MLP neurons of a small language model. Each row is named by its layer, matrix (gate and up: input weights) and neuron, and shows model dimensions 16-111. Each number is 500 + 50 x the weight over its row's rms, rounded and kept within 0 to 999. Numbers have three digits each. A neuron's up and down rows have the sign that makes its largest values positive.
Before each neuron's rows, "fires in" lists the words (lower case) most often at its 100 highest values on Wikipedia text that the model never trained on.

fires in: "1", "1st", "2nd", "3rd", "4th", "7th"
L5.gate267:489564482472504486451448456471605467472438526471536494486400559594498485436405563523512519456460541516548566436425537513488527549465446473464494499573569514515576430438489446489517527587551556526536521466498460531575547525452439555478538521419418482551472472446493479501550531588446433486
L5.up267:522545477562460490495398487501536524566411568503438469512467529574577423487428550443505518406407517495464515436436474569554481492434409516443534512529543458462537491548413478496533527561574483530489514456455438464606466553461457544470527535462516465571489452504545439534403497556462495579

fires in: "were", "became", "was"
L2.gate115:568501474485470486508483520439459461624418473457539590487471565495502446622468488433456453425436509563461448464549538524574457473559446482490421385469486464397542358541531462462528541564486459561494506514510543481557483540437518431602562515400448533541556509503506579498521561385538493538
L2.up115:526522504500458496403554459583559512463487453610506556533484535527432519478536540571559443476532551550523592473528456586518517596570517593423481468459586565496452543476571499502548502542467504488546501530523324520519524517532514561471597492399455490538611494435560521543423461566468554423

fires in: "first", "second", "next", "subset", "club", "00"
L2.gate209:466579485520468493476474469498511567497491472470531467562481577485465457539432441407564458445480510482503459500493483581467449401527451629324470451459564515530514455435482585541548561493451474434426563386471470539457534463554503493484558567468521497524489425506438486494534516573453437494
L2.up209:628505574499464494400437451478557444490464464570483549419459479408479410467432460561478488458459458517532515515559487430546477558473496402440505591540483465446504477569444464512490540586486492565512522431537511456520410527456504472436588593449484545456482511516467491493454615425524529441

fires in: "it", "this", "these", "when", "where"
L5.gate382:472528497434449480412496472522521511593508493488508563466499544504533497461457401523506519428571522458516540550482472518440563393552502549576514534562595495519497490446523557615510454426539475504454539468472456424595468508443388472539501433501443446518486455461481452583570518464544470444
L5.up382:586555547463518541506505417501522514560481579539484451578551571480499463476677538488415469507496476475543543527498506536565491564509486463426482548373485427526493482438380505439448467510513487499567472464470473510411475484476459560501536502586520587490536517430467565450462479473526485539

fires in: "when", "while", "vulnerabilities", "dulce", "sulsh"
L2.gate350:392463548541522497585531503532533489525555511409433459563508487519417620496543457397457536521466518507539470489497435552475520553574549563489517496523592476555500591441428552519568463528514515427552484493401511483455454540499578368519474428531373467411460534480499541475479459467448530478
L2.up350:417467511413547554588410373471532520471432459499502445589555424450502470508571482475510449514522398528573501588482471564560597567503561515480469489465526476436360476505535512545525476525542506497510455520467473577533531608530562429444472473512395414490504495525529618460526502443438491492

fires in: "of", "song", "you", "all", "hellion"
L3.gate37:554518531484394555462507515431467556556477509485424476545492478453530458422635446521483383540511606456513446435518517531457506470529597586511497487383612511527512476528457623514606559420471536416467456531561483494480490465491526451507500477470512570452477483544485450521433554533565611491
L3.up37:516497477433438499544574562539527521496522505510563482535420486520482472423538484378538456494545491483515496462483487535502497520523437490479496567455487509479448569547442535492507483440512508462467524517480380516569578487574580434568533573565555470469433371480516522465610526492573578544

fires in: "as", "it", "1"
L5.gate404:487488414391477432443472375478481500511532510480541560501492490547457529546478405503528510585544523515459561495476545468526569542510573561417578491509474459440519477421517544401497495510514467548561534463420483543535525502456484475549472438495370536547438498542548469410535556558508455453
L5.up404:495476533526502528530395511486527419423474513493549561440541495503482559496474471562455461481450533495521470532527491632410525500508547448489484513356461503507500471458483519500590529511561507435432416460528529441572514545391506390477444470502397461566519503439536433516529510558471483470

fires in: "as", "once", "originally"
L3.gate109:436480483548575535428508463476554438499540439411507581498614537543471560432557535520531496414488513515543509585560493523503492504504490472465506521465526556602545406481574469562564610545571496510487402407535495522402541497468522441430527499476470454557459513460456505443464538561491496434
L3.up109:483545528578464481606481483489547407561547563478496477468618402521479463473461470523512502570466472491498465460488549563497515499571520568610527513482484431399487486499520544492576544478495452525497469470525520527527564512510287469533466456444523512521428543516610569558474578503516542525

fires in: "not", "due", "appear"
L3.gate163:424493410502456568498519489523460506516500526566554484561476551557354578484498585441518470576462473551521489529484450601464440482528487473504561584553611514594489510522522501527452512526434490384461482525560493532509542519556490452488461570445478507487463517488499554518467419453522539511
L3.up163:456451488487498505508378458421438483556575502503453513409604468609520475495577501599485564529495561530546545467558456453499460416399518457484504519472563524535516454475478509482519531494461461551547388489546472491540441481402559504451434611541456438447493538360452592524488497437584530432

fires in: "3", "4", "2"
L3.gate333:556546485469432499491391452486526452474433509444405562424502473597600481487552513496575523515462524561460509513516429528421488481627560505436467368472420515498571468554481585535452473489521541478543498465494515504554503442420535486558446434467533577494588433553518450480464543510536535465
L3.up333:501474474557465552435555532455462488459562457572390486428597486526477494479434534404510454611517502452539555488397440487557459489478510551449478446551463557532568471523523623482457481509479445354532534514489493516545519483503490548581477475457476535483488546560516468463498529527466479505

fires in: "where", "the", "which", "this", "born", "in"
L5.gate332:502462499471428463449416418541569372559547500489499565473487560522473539545526398499532499541478481512552493567550442501494555508483521487524559628392580517550533440434528549515540544489472469470499438516521483506467499588546437427480475539414463521472451493564516437511483529489489509442
L5.up332:596510620405596531447355472481504457543498463430439487472505536491473602425505501421502507590583505489538494499539516593441581466488573539428522497497463441512437474539444543492442560482538542527513557532453509438461576540486501472548587499458481508530453605496540516448565678406457557518

fires in: "4", "5", "1", "0"
L2.gate369:509500388516436500505506522486459466520547516584437617510527457469560410482495578419465371453496524566533503437497418501440412533532518515475538384499514506527601498507436556504542519533510520564551376478535589580558533401390476504469484402467424582515516520465491390383546423567513503485
L2.up369:463467552496511528473573654389449516418540452452569483529534463584467428521364498448501500550499533528447520544464379497538451472556425419556481536512508518493605430446517514505429449507547383461607523483466583452466518428552498476577474504568464494509536515405468486506467501475503507433

fires in: "2", "1", "0", "16", "7"
L2.gate165:500482518457523455435522538575409581583393496485552497521483534473462495479541494462513443586499468505385496459512540527452471433475514470509584462496560554579497576442466510525454472543565550521480421457430605462544502505569488523521384568505468511476458523440487471527492544643519477494
L2.up165:447477533497419494447509502502514457495445506533540532584612513416543446590441536567525431535509520520554482530497524512498434470439566550471480426501514479469564437520459587504479480480503436343454460551577560548535570507508542521628468451479488537486489502444502494452542472567534474507

fires in: "is", "bef", "was"
L3.gate212:470416534516482546507443544487491482479530463554559531487414459512500518499494528523587400511441501549563343585471592519502588481465450502513529437527541442497527572469564535495428444431486459591464451507520536549409507475480462432540554541553522395530611490463455443507498484480565474564
L3.up212:487482564503435511414421460545599509498497477421436498504434523490425497557560467495440458542460542498531553504552368545450527506530518511438498481498463512418558466456482506461489493510611456453392579491450464581544552575517496525484485525463561556552545558616422444497399514537476531447

fires in: "0", "2", "you", "song", "groen", "3"
L3.gate66:468504476516568556475493511540503559526444584514463486592511530508355521461414528448500468479505484518513478456471516500526425423456468404554412582486573454568549513528388454635507449537512589487497512459588501510489560465467485488489499542496401519500484511420483633496424533535457452423
L3.up66:579489493549504629535520598576541483543518468486626500575587459460458421494534466504542469552518555494515510488517442529533438541538528492498513480431481471483482560572471500468506569474445446404439479528525451375556533571506408550538528503479532498542538487531541483453538538434497539516

fires in: "as", "party", "being", "becoming", "living", "serving"
L3.gate300:505522385437464497481491493486535408508525507443514512538473475544563525585482507519525561474502555455507445518428499555530515501541443526504564479446504473454524495510496491436545587512512410532521510437515468526559550510452579456493546452524622517503443519484512493516481625417454436554
L3.up300:508428537485439404468586522444538508486583413360411458453504551561568548500501489527600514419442472505469544496471524532414550547496511516483610554483453474554505542507570507563522511509411423520456505503457458528531404557508498512494485480439540465474459477448572531604520519545430496461

fires in: "city", "town", "dōrō", "towns"
L3.gate436:529427527530470509489499441520438493567513482520464552494523451456444457564559453508556486479414435373446415520515477508499595531466429475570429484576585581430567519512415492541494432536545446526452561560490454455498437523636500473471422460563514467498497598460443472483456570519523593514
L3.up436:487454531518546461506534475447461585527460433488490510492500531526477434453506480542475532458540407464582451597423529574376467522448490424435513573432464474538571556599601432546575624536498537422432501531525513472498549463595451547529550506399620487517548463484546507485541479470495474498

fires in: "but", "although", "though", "buta"
L3.gate247:465581430503543488472562476474535632511468562473455568540482448520521573502528448481553584466527439520498433471531492371555557588460527585579533500467528493450410506510525495531526496537457472489517418520475487522519504481504541517483530565539461557595555482455406503534471478504527562530
L3.up247:441481494551568515485510447487536436542530581527476501451449504525471490640466513414470468414422523515463512458475490495499492473597515477494462520538533450573481513487567504559501556503544455418415413505502468570512583619475497501421563455472508479414515528500540443583515542500498523428

fires in: "be", "is", "was", "are", "were"
L5.gate148:526503450467440527480523521512531355441541446407652472538446505437506579454498572467515468464443517488488460518442516570520573499455527475443531525512478456426509495432486516436452511430439429581481499463564405546538548473534535529461528567535512508592481486517484465474549544505547547548
L5.up148:442522561551527570516463492509413471466501525489499550540563557512495564552474496427513471541551522547412582492524396370524477445497519437590501450482486591559503432550512498487530537530590425550566476463530430629482494523498452572572524428493527415539589479451568532493478541475516463534

fires in: "is", "of", "part", "are", "club", "been"
L5.gate92:453466412460481525454517518462502546400545502423473497557509545523486557414489465479542494464507469497524542566566504546481540507491467560372477556458452433508408543497498503522497511451504520488473474546488500517388491551550533442416540555545517505453446525419587546512527511444482483441
L5.up92:566531473459482510574503567482385511473540506431505467622534580540436493558446560530432501501470488494478577472465531552446509559505566493485533576538485420495541547565480411601512499510535455452480485533504503514395542510591524566571485596521521597509546544435451518498580652459468447581

fires in: "of", "and"
L5.gate98:513555483529467507518587561457511539494522554480483591534509581483482495478451426517470528500534491537564510548595431514459481514528499547478446581545506484462462471460620619506536524510499466462447450403615464465471472649477481440503401532492459512501526467524487528562495503429602459461
L5.up98:611491445460528484549405479408463510489457642412472550532550554509501511525469530599481497570500539492518555504482473504574450580537510581441514466541495505457518559531477598435391436506548485511469482495642500516450499467521549501546530401570533512497540416484519521353518518470505496494

fires in: "but", "who"
L2.gate278:472509541434473455545486481567504494605458527502514539481478579519531519584570457460465563454506485441429548510604480485444527494447582556515558499456534509527472461447495396458444543473494538388544536683508474488545450479494445539398459545531487461526494511463447397554446547374568564398
L2.up278:572478496524514519530477568576592443487462430487506565486457509458592548467592539453550456481403545517471515523525455488427542486556530502546509494487541594580536525523505493501488519501605565509430474596590495538578524513490452455542426533531416451509508427458391547535490547491457547481

fires in: "second", "third", "first", "fifth", "collaboration"
L5.gate234:459514479594371577416449499544463486555467499558507539504513595492481538458524542502383491607410491484450393470538569549452480586457424614416513485505526424435516523456426483477477551546537494581490549482507505453598447483454455408485574556492554509473495493479548601532560460415400484549
L5.up234:511343470456529419464490503438474540425596517521369475453479512515431508498444462662486472469556516523558554502442508449511526513448457496554582437527517457581415497477544453570444459531496510445512493487496412490465452499480508535505492580552548455565533503465525499436567627584458450471

fires in: "on", "no", "radio"
L2.gate392:419509520532502518496434492541492524494581589481567474500525534599538508513586529586472484459417516522586374507481393499464524573591441398488536485458552476587419577496516514522484502587568549533459525479482513493419462447471468545474538518497478458483426536471475492528560398468531438557
L2.up392:500481429512446549490502429505463502565553533586584473546508546556501499497475496517559485496447437576507433517518500489439449555452516420452483529459464470521493496494456541592453526532576504537527428506559560524560478451450382569571431525498503468417530581524490571411546499602518528552

fires in: "is", "was", "are"
L5.gate379:505509481501549561397548514518496452443446463512538490554467576477472512477503464494563451481596502525571495587510418497458586540497589462524565530513534504602410523410528477516549629492450511457458501443626464504460461563510453536506570630380447555567439500491518457486448613422580489414
L5.up379:511450549396436528441585526588565477494527406365572551583511515479447476505427523497457512547583520558475550430507493531506507509417463546500552533590520551397535469498507563440457489588552495509460517398518505485422457511504559507590551535491495619544456504481525571561456452582462554484

fires in: "at", "you"
L2.gate38:501448537424469550444490494491512455571468549525463407521492431443563543513572513368489541429434470417515573532485553481456526469502493563458450460463490480458540553510403470552429458550511562470468490386535555499595437456477476500511521499474588556555475474431463448528394583481536606519
L2.up38:502477530390392571360551476470529450594508530483507478507475502521473605535423450521481439420490515436556453516561539582568535472575513529501500515460433506527400517556498545444544464525489642510433504450462558497507517516470450494526544574420486477501460500441491546533525531531440558455

fires in: "1", "air", "0", "gf", "fc"
L2.gate415:532493512496470482591486563457400527492490489576501481557502478499501530478407527443570403486549505448451484441494485385535435441511410579473545353430526473518516408467515465473566434493537394486476468471512470452508447498463484518426418515504459486473498551453419600431430572569498519453
L2.up415:517514527513459554534495470510424525542421562447500537575535489505471502436537462519480477457556509480453474481459463432442509460458465523508507475474525461506504467532558554571457431540502525352518579475483593607570448573454497532606498401452488473645461488384487546609469567480538453508